MLP neurons of a small language model. Each row is named by its layer, matrix (gate and up: input weights) and neuron, and shows model dimensions 320-447. Each number is 50 + 10 x the weight over its row's rms, rounded and kept within 0 to 99. A neuron's up and down rows have the sign that makes its largest values positive.
A block is one neuron, or neurons of one layer that tend to fire together. After each block is what it responds to, as a language model described it from the Wikipedia text at the highest values.

L4.gate8:75 53 53 66 45 50 40 31 41 37 45 57 40 46 46 43 46 42 44 48 32 66 59 47 56 61 49 44 60 54 59 45 56 67 53 70 67 61 52 44 47 42 48 59 43 44 66 48 45 40 65 49 51 46 24 47 50 64 43 54 51 50 76 53 50 38 58 49 42 59 36 43 70 65 44 62 44 59 35 52 65 39 65 32 49 44 26 45 55 43 51 46 59 60 53 52 43 55 48 60 47 51 36 40 55 45 60 37 55 63 60 40 46 47 40 63 52 37 37 56 46 54 35 51 51 50 28 40
L4.up8:69 53 52 68 41 48 37 39 68 59 51 60 40 50 46 37 42 61 30 58 54 40 44 54 61 51 57 62 48 56 42 68 46 41 63 55 44 56 72 46 52 44 63 51 52 45 54 39 55 62 40 46 58 51 52 37 44 45 68 45 40 42 50 48 47 48 55 50 49 47 45 58 64 36 43 48 49 57 58 61 45 43 30 37 35 50 53 55 58 22 52 47 35 41 57 43 41 65 43 55 53 49 46 42 53 66 42 54 47 67 52 57 45 31 43 50 43 35 44 47 54 48 69 54 56 49 39 42
L4.gate347:49 50 58 53 53 43 51 36 36 51 78 61 51 57 56 60 59 51 39 61 50 33 57 51 64 66 52 38 49 48 50 42 50 43 67 35 37 62 44 48 52 42 57 55 55 49 64 21 47 43 53 52 53 42 53 37 55 48 36 54 57 50 41 55 58 56 46 60 46 50 43 53 62 47 51 60 44 66 58 61 45 44 36 37 45 51 42 47 46 36 48 64 58 59 53 46 58 41 58 61 54 40 54 57 38 38 58 35 51 38 53 58 37 46 50 45 63 46 34 34 49 54 33 40 29 60 65 60
L4.up347:64 59 70 59 56 43 57 47 49 63 48 42 59 56 44 37 33 56 49 43 43 46 70 49 52 45 51 36 46 47 42 48 60 60 29 63 52 46 27 59 36 46 59 51 48 38 71 52 52 56 45 38 46 55 64 45 58 38 48 54 52 70 39 61 46 45 39 40 52 49 39 57 60 46 58 58 50 48 55 59 51 36 42 57 34 50 47 59 60 46 66 63 51 58 51 58 45 43 43 43 29 48 66 62 63 67 71 58 52 60 51 41 59 37 45 47 48 55 68 34 53 37 48 55 29 41 66 36
L4.gate411:67 57 42 55 52 42 39 52 33 47 49 66 32 54 77 52 40 50 56 53 44 41 44 51 51 60 44 34 54 57 79 58 65 68 47 55 48 56 55 56 50 44 57 50 48 50 63 54 56 57 59 44 49 34 62 59 23 38 55 52 40 64 21 37 49 35 35 51 61 34 58 42 74 66 53 37 60 52 51 57 43 49 59 51 45 46 47 45 44 58 44 46 50 56 41 67 54 42 44 51 41 59 54 54 48 49 40 46 44 61 61 55 45 41 42 63 50 32 36 34 50 55 55 63 51 39 43 36
L4.up411:48 65 67 39 53 48 54 52 57 48 60 44 64 57 49 63 38 35 33 54 57 53 43 55 44 44 44 48 47 32 68 43 68 54 64 58 57 53 56 43 46 54 57 46 71 51 54 61 57 35 63 58 65 60 44 61 44 70 53 52 67 53 53 55 34 40 52 55 58 53 47 49 63 49 70 68 38 34 36 51 48 42 54 55 61 55 53 54 71 31 53 41 48 69 44 39 44 41 62 44 66 47 54 47 63 40 62 56 42 58 48 43 28 52 39 54 57 52 60 57 54 49 67 60 49 43 42 43
L4.gate556:57 43 49 66 72 44 18 67 48 56 43 63 45 47 48 37 53 58 60 37 72 41 42 58 48 45 42 37 38 29 54 49 41 51 53 45 24 54 68 47 56 63 73 42 52 41 38 51 61 56 49 57 55 72 56 59 67 55 71 51 52 54 63 57 52 39 68 69 38 63 50 51 45 61 54 54 49 65 52 42 60 44 53 44 57 33 60 42 51 45 42 47 32 59 51 55 39 44 58 61 57 38 66 30 47 56 50 34 48 54 62 62 52 67 64 30 40 34 52 42 51 70 66 41 63 48 56 34
L4.up556:63 65 62 55 48 42 46 51 44 45 64 57 48 39 60 58 51 47 37 56 52 61 47 45 38 50 66 38 60 57 47 25 41 38 52 29 55 41 56 53 61 49 33 37 51 49 61 67 45 50 48 44 59 52 65 49 64 50 61 58 46 46 47 69 56 49 47 48 46 54 48 43 51 28 51 44 46 50 44 50 36 46 52 61 63 31 58 57 42 46 57 51 30 54 49 66 54 50 54 44 43 41 58 69 57 51 50 70 42 54 42 43 69 50 56 51 41 54 36 56 40 43 56 50 39 32 49 38
Second year after a dash. The first digit of the second number in year ranges after a dash or hyphen, as in season spans 2014–15 and 1883–1885.

L7.gate638:73 35 52 62 37 51 67 55 35 48 55 49 60 50 55 60 61 56 43 47 58 27 38 53 70 39 43 59 45 71 63 52 73 51 50 66 60 47 41 58 39 42 41 53 40 65 41 48 47 55 45 51 46 67 58 43 30 38 56 51 46 45 54 55 54 56 51 62 69 56 37 43 63 38 58 53 45 41 39 48 58 53 64 32 44 36 56 57 58 33 62 49 75 44 47 65 49 58 47 50 49 53 49 44 38 60 58 57 46 43 47 52 71 43 37 43 46 44 33 57 65 55 46 46 32 46 54 61
L7.up638:58 54 59 58 33 41 55 57 61 46 51 35 48 54 62 50 51 73 49 53 50 46 36 46 54 57 37 40 55 44 57 54 54 56 47 45 57 56 39 56 47 62 46 63 52 44 41 36 43 72 37 43 41 48 62 60 38 52 70 35 44 38 53 52 54 53 50 51 66 45 43 59 37 52 50 53 33 41 40 46 53 44 69 59 39 46 42 53 67 57 52 30 52 54 55 57 44 58 47 37 31 52 32 56 46 60 50 56 43 49 63 36 62 31 59 46 56 49 50 38 51 38 42 28 27 38 66 69
Clause-linking function words. Words that attach a follow-on phrase after a finished clause, mostly after (often following a comma), plus appositive a, for, of, following.

L4.gate629:52 39 45 63 49 30 54 40 43 66 67 46 43 55 64 49 49 44 65 60 59 55 46 66 50 37 54 43 45 68 46 47 46 56 41 33 59 69 46 62 38 46 53 40 44 48 54 34 44 57 36 74 47 50 59 51 46 26 51 43 46 50 43 51 60 61 48 36 41 54 57 48 58 50 38 47 23 43 62 31 71 55 62 35 48 57 59 31 35 63 52 57 15 42 29 59 60 47 54 54 32 47 42 46 70 45 47 60 68 34 45 46 30 44 57 56 52 58 63 52 56 32 65 58 48 53 32 50
L4.up629:51 68 49 55 63 53 63 47 58 35 60 47 42 40 34 72 57 43 58 71 53 69 54 48 50 36 58 36 52 57 45 63 53 51 56 50 48 42 38 61 69 44 60 39 38 64 47 55 51 60 56 53 55 48 47 56 52 36 60 48 39 57 46 49 53 61 48 48 42 58 61 40 58 47 58 56 63 55 46 59 46 60 61 61 68 41 68 39 57 33 51 46 39 50 21 35 74 55 46 49 45 58 38 50 46 50 52 66 55 71 58 55 46 44 66 48 51 63 53 55 53 48 41 38 54 40 57 59
L4.gate816:42 45 34 44 80 42 57 57 25 66 50 44 49 59 39 63 52 58 49 50 43 57 37 50 49 56 45 53 50 47 65 63 58 50 55 48 51 24 45 60 37 42 54 37 54 48 61 71 40 50 54 44 59 51 38 42 55 62 42 53 49 57 52 55 33 53 49 63 57 61 35 36 50 46 56 51 23 65 47 51 42 56 51 29 41 40 42 38 50 42 33 40 41 53 38 49 56 47 50 45 46 30 20 52 48 41 56 43 69 54 50 51 53 49 50 46 45 53 52 34 68 45 52 58 53 45 64 36
L4.up816:66 59 57 49 35 39 39 35 59 48 49 47 34 31 57 47 43 63 65 46 54 45 61 44 89 51 49 37 42 31 45 45 53 44 56 50 38 60 47 48 53 38 48 78 44 45 52 67 63 53 49 56 55 64 51 28 62 53 57 34 65 54 37 65 67 65 54 59 52 62 58 35 43 44 66 29 37 38 32 53 49 54 42 72 50 68 40 33 51 50 49 54 38 42 58 43 63 42 43 46 36 55 51 46 75 57 50 67 48 50 51 65 58 52 36 46 40 57 37 57 46 37 27 33 59 70 47 62
L4.gate1161:55 57 35 48 58 53 51 45 37 37 61 50 33 39 67 43 54 76 62 45 45 60 52 57 43 44 41 49 35 59 69 48 44 45 68 52 57 49 52 42 53 35 60 44 60 46 56 52 40 57 29 30 51 40 49 63 32 49 50 57 50 64 46 63 45 45 58 62 50 60 54 48 54 42 64 38 65 49 62 48 39 44 63 40 61 34 51 44 62 54 58 51 45 44 45 60 39 48 46 38 45 41 38 58 49 57 40 71 61 60 30 60 37 41 36 60 50 47 56 51 46 28 48 46 63 63 67 44
L4.up1161:39 53 40 56 40 62 63 67 49 49 53 48 52 58 58 41 40 72 53 45 62 50 48 46 48 45 25 49 62 57 62 44 58 54 53 53 50 65 43 34 50 57 56 72 30 58 49 60 48 57 51 52 57 46 62 52 39 19 48 60 46 68 38 72 46 71 35 60 47 62 51 52 61 61 57 54 58 44 47 42 20 54 58 53 48 41 49 40 57 34 49 70 51 42 47 70 40 48 47 45 62 37 33 55 31 51 55 56 54 70 63 64 52 55 41 41 61 39 54 56 39 34 51 39 57 68 45 46
L4.gate1189:60 43 38 46 42 68 55 74 34 48 28 51 27 44 48 44 64 57 34 43 44 51 55 45 23 46 48 34 52 58 56 44 42 29 58 50 45 43 36 43 44 48 42 54 54 60 60 63 55 36 53 47 55 26 40 61 44 42 64 46 48 37 54 50 56 42 44 53 59 52 33 43 68 60 62 51 42 53 49 46 37 45 60 53 50 44 52 62 58 47 50 61 68 61 63 41 53 51 56 51 37 48 46 54 52 54 49 56 65 55 46 50 68 35 51 43 49 42 47 32 59 50 52 69 45 55 52 34
L4.up1189:49 52 19 45 55 39 41 53 49 28 46 43 54 64 41 60 52 59 44 49 53 51 47 48 59 64 42 58 60 59 55 56 60 49 66 52 42 34 72 67 53 49 56 61 66 57 60 46 39 34 56 56 66 60 66 49 55 58 61 45 56 33 39 46 73 52 60 35 40 67 43 41 27 42 60 48 17 58 66 58 34 67 60 39 61 56 50 62 68 47 47 47 53 58 47 54 49 54 50 56 48 55 43 44 63 52 50 45 58 36 50 43 54 34 48 63 34 40 55 30 21 37 46 75 39 42 63 53
Causal and concessive connectives. The final word of connectives that open a cause, result or contrast clause, often at sentence start: Due to, Thanks to, As a result of, Despite, Even though, based on, interrupted by.

L7.gate983:60 47 54 56 56 65 61 59 55 45 46 71 56 51 43 42 58 66 59 43 56 53 72 35 44 49 47 59 50 59 61 46 51 69 66 51 42 56 52 47 52 64 64 70 48 56 65 49 43 44 51 51 49 46 52 57 34 53 55 61 31 49 33 57 52 28 51 42 76 57 64 49 43 35 44 48 57 59 59 49 33 45 56 50 43 40 50 60 39 44 43 59 40 50 47 56 74 53 63 32 45 68 53 57 54 38 51 60 58 36 50 60 59 55 44 58 43 51 63 43 43 35 37 52 32 57 44 41
L7.up983:50 37 58 50 72 38 40 53 62 59 46 68 53 54 50 38 53 14 56 68 62 47 55 47 47 60 48 48 33 52 32 42 58 53 61 58 48 48 59 56 32 51 48 56 56 59 45 45 39 39 40 37 54 56 58 40 48 54 43 47 39 59 47 46 52 44 32 56 66 59 50 42 41 45 32 54 46 45 56 44 43 67 37 40 36 36 67 57 35 61 48 55 33 51 21 50 67 46 61 56 57 39 45 38 53 54 64 43 52 51 63 59 71 61 57 49 38 51 66 56 53 58 53 56 43 40 56 52
Digits in year ranges. Digit tokens inside the second number of a range or pair, mostly closing years after a dash, e.g. 1993–94, 1988–1989, 18 or 19.

L9.gate34:71 52 45 32 63 49 39 41 33 58 46 60 38 47 53 70 46 56 52 67 60 63 61 52 53 63 33 44 41 44 51 55 67 56 50 50 74 65 43 56 26 32 54 77 60 59 32 56 52 53 60 66 58 55 52 39 55 44 54 43 55 48 35 50 54 41 49 43 30 56 57 41 45 52 48 54 63 48 43 59 59 54 36 40 51 51 52 50 64 50 47 64 55 36 57 52 61 46 52 33 49 57 53 55 58 52 44 43 70 52 44 48 54 55 45 47 41 46 73 52 47 38 42 55 31 24 56 51
L9.up34:59 53 51 56 41 63 58 64 49 54 52 51 56 61 41 43 31 55 58 45 60 64 66 36 47 57 32 55 37 43 55 36 53 42 35 34 41 60 61 34 57 55 51 50 49 36 52 53 60 58 46 62 47 58 67 51 72 26 49 63 59 65 52 37 42 51 53 50 41 53 43 50 56 40 51 58 47 62 70 51 41 50 47 61 60 61 50 56 44 60 46 49 57 47 51 58 62 42 52 44 54 46 34 42 50 37 32 51 45 59 46 54 49 47 52 46 33 38 57 53 36 60 49 29 41 40 38 67
L9.gate229:49 50 54 39 45 56 36 45 34 59 52 47 51 61 58 62 52 43 46 43 62 45 54 55 57 60 49 47 47 48 40 47 34 64 37 46 43 44 29 57 62 46 51 48 57 55 62 40 34 79 38 43 62 48 48 43 45 62 41 56 58 45 48 53 35 61 58 51 57 49 41 44 49 41 37 53 65 54 52 55 40 65 56 56 59 58 63 47 43 41 41 51 25 45 65 47 58 32 45 58 48 44 65 53 44 63 46 31 42 51 39 29 53 39 42 55 43 54 49 48 38 42 38 41 70 50 38 35
L9.up229:56 59 58 47 32 41 43 50 20 40 59 50 50 55 69 51 36 56 64 54 48 49 68 56 45 45 52 41 38 49 43 47 48 68 43 43 45 42 53 43 46 35 53 43 57 63 51 51 47 74 53 40 46 56 56 53 40 45 56 51 42 36 55 51 45 49 36 40 50 45 34 59 56 35 26 67 53 39 59 51 62 47 38 42 57 54 60 26 49 37 35 39 56 38 67 70 60 48 39 40 52 45 46 33 46 48 58 45 60 62 46 70 47 31 26 52 52 43 53 56 41 66 38 49 54 47 48 63
L9.gate777:63 42 51 33 44 61 56 39 53 37 56 43 41 54 41 55 54 48 57 58 59 64 50 63 55 49 52 50 53 34 45 28 27 49 34 50 63 46 63 55 39 52 52 37 52 54 53 47 50 56 46 43 56 51 61 45 48 58 50 45 42 66 68 62 49 57 61 49 46 69 46 55 40 26 30 51 51 57 44 51 41 53 46 56 41 70 50 49 41 50 41 57 57 61 60 60 66 58 40 43 50 53 61 55 53 33 53 48 47 52 33 62 48 63 46 39 75 40 59 44 60 64 43 62 42 47 50 46
L9.up777:63 31 66 39 35 63 52 49 51 48 35 53 40 25 45 51 57 47 56 49 53 50 52 39 59 43 63 50 37 74 44 33 43 46 42 41 47 50 52 41 52 59 53 66 54 61 58 55 55 56 33 56 35 59 41 59 44 36 48 52 52 59 69 39 50 48 21 57 62 48 33 51 65 62 65 46 55 22 62 63 43 48 57 53 58 55 65 34 52 38 66 41 72 60 46 58 77 49 42 46 41 55 55 53 40 57 61 42 58 45 44 40 40 61 36 47 47 49 55 64 47 39 55 46 55 43 45 47
L9.gate786:66 42 38 37 65 48 42 63 35 49 42 61 47 73 46 51 51 75 57 54 52 49 57 40 40 55 59 55 49 40 45 53 35 48 39 65 44 63 47 57 51 51 41 57 65 65 45 42 41 55 40 33 56 53 45 62 62 42 47 39 67 56 46 51 42 34 31 64 51 47 49 37 55 46 39 58 74 48 45 49 37 45 34 56 56 48 59 65 51 66 36 58 44 51 59 50 46 45 49 44 42 56 50 48 45 48 34 46 58 47 50 50 53 29 41 42 34 41 62 48 57 47 43 50 51 44 57 48
L9.up786:56 51 46 45 57 35 43 69 39 43 37 63 58 69 44 61 45 54 49 53 67 44 51 51 46 66 65 38 48 59 46 53 46 39 53 51 46 72 42 52 37 39 50 48 45 60 52 53 41 52 52 30 55 43 59 55 55 38 63 59 53 44 50 56 39 30 59 42 53 48 46 29 40 45 39 68 56 59 56 46 60 31 71 41 41 55 43 48 66 47 50 52 62 59 54 71 55 57 47 52 40 34 56 60 52 50 63 52 62 42 66 40 56 50 68 49 37 44 39 49 67 53 42 46 37 49 52 43
Sentence-opening adverbial end. Last token of a sentence-initial time or transition phrase, just before the main clause, usually a year's final digit ("In October 2014", "On the same day", "As a result", "Therefore").

L9.gate387:47 52 56 45 62 50 61 43 54 47 53 42 68 55 67 64 57 46 54 52 85 49 62 66 76 43 40 20 77 45 43 49 39 60 58 45 54 45 44 57 39 48 61 50 50 42 76 55 51 55 48 41 60 39 56 49 57 44 80 43 58 42 54 55 52 56 64 35 61 56 62 37 50 27 63 47 53 50 58 44 65 59 58 62 48 33 55 38 38 56 43 45 42 60 64 49 36 48 51 43 67 37 45 54 50 48 52 58 44 52 41 37 42 47 26 55 31 46 48 42 60 43 56 46 65 47 42 55
L9.up387:58 55 42 60 43 51 63 74 63 47 67 68 54 66 69 47 39 69 51 59 40 53 60 58 42 49 35 52 39 50 52 43 60 61 58 62 63 52 39 45 30 57 40 28 48 61 54 38 36 57 56 51 42 61 35 47 46 35 50 53 61 47 69 58 54 46 67 37 52 40 65 54 62 57 42 45 41 50 33 37 51 44 43 43 57 30 40 50 69 38 59 47 49 66 48 55 43 53 39 58 36 38 39 52 40 58 49 57 52 58 51 39 36 63 66 63 53 51 43 22 49 51 44 64 43 65 41 38
L9.gate797:50 46 75 65 52 45 39 53 66 66 66 70 32 49 49 45 38 52 64 52 61 59 58 58 58 39 53 57 63 42 40 45 63 66 75 55 41 51 50 33 56 61 54 40 56 40 54 60 42 30 47 55 46 58 55 60 63 44 44 41 36 54 40 55 55 34 57 58 54 44 66 59 61 33 35 34 50 33 51 56 47 49 47 70 55 48 50 77 56 48 57 41 53 48 46 55 50 53 53 47 44 48 67 49 59 42 48 46 62 52 46 50 52 43 54 37 51 42 52 37 41 58 45 34 59 45 52 53
L9.up797:50 45 29 54 61 53 42 53 44 58 50 27 34 48 44 49 55 63 53 51 47 54 44 36 45 37 37 62 59 50 59 51 57 50 44 46 62 52 39 47 35 59 45 53 60 43 44 52 70 44 39 73 43 37 37 46 42 45 35 48 51 56 55 71 46 48 47 37 49 29 59 61 48 42 67 60 56 42 51 53 43 56 40 65 49 63 37 50 44 53 63 50 29 43 54 63 50 57 48 40 47 47 61 62 47 48 46 34 60 55 63 66 46 50 59 46 61 57 55 53 61 67 47 32 59 47 52 45
L9.gate827:65 45 50 48 56 29 35 60 53 42 56 49 49 48 42 44 63 59 51 52 66 43 42 45 56 48 41 22 66 52 68 53 55 51 42 57 55 55 68 59 47 47 55 61 59 47 46 50 57 47 64 36 60 58 48 51 73 50 35 50 70 52 64 56 34 39 50 49 53 52 55 54 51 22 76 52 59 38 45 55 75 62 38 53 56 53 44 37 39 49 50 43 41 46 65 42 45 51 50 50 44 39 64 35 59 50 37 50 56 58 42 49 55 52 61 54 55 41 57 37 55 46 43 55 48 41 52 42
L9.up827:54 56 62 45 44 33 41 62 49 50 51 46 49 39 43 42 34 56 53 53 54 51 58 66 50 31 37 69 52 66 40 67 40 47 63 54 56 59 48 47 43 52 52 62 48 67 58 60 58 59 56 49 59 41 46 34 32 48 51 34 52 39 46 58 58 47 73 44 62 55 50 55 57 51 62 55 62 22 49 60 35 51 38 38 61 41 51 32 49 43 34 57 47 52 62 44 44 53 45 55 45 35 58 43 49 59 48 56 65 39 36 74 45 62 37 42 38 43 48 38 46 58 26 50 45 55 43 65
L9.gate1278:36 35 73 48 43 59 49 66 56 69 46 52 53 55 42 61 53 61 56 47 51 70 42 50 57 41 48 53 74 56 44 47 40 47 47 49 42 54 43 57 48 63 43 55 44 54 54 49 46 60 57 37 49 47 61 40 48 56 51 46 50 65 32 49 65 38 52 46 46 47 34 47 46 43 31 63 43 51 47 45 57 37 48 63 30 45 42 40 42 69 44 33 58 61 61 53 50 54 58 45 25 66 55 46 58 20 54 72 43 58 43 56 50 64 60 51 45 48 66 60 63 48 65 46 56 31 47 44
L9.up1278:51 44 42 42 55 53 47 56 39 64 50 60 53 61 52 35 54 55 59 55 62 43 50 43 50 42 51 33 58 45 45 39 49 47 62 61 51 26 48 52 47 65 57 34 50 38 66 56 55 50 59 53 55 74 49 54 66 57 46 48 58 42 48 44 36 41 55 36 51 58 52 48 35 36 48 52 58 50 55 34 59 43 42 36 55 59 70 66 40 47 44 36 33 45 47 73 52 48 70 49 60 68 54 50 63 49 56 49 36 39 44 42 68 48 46 45 61 49 56 61 58 54 58 27 55 48 42 63
Second number in ranges. The first digit after an en dash in year or page ranges, such as 2013–14 seasons, 1924–2017 lifespans, and pages 149–157, plus other mid-number digits.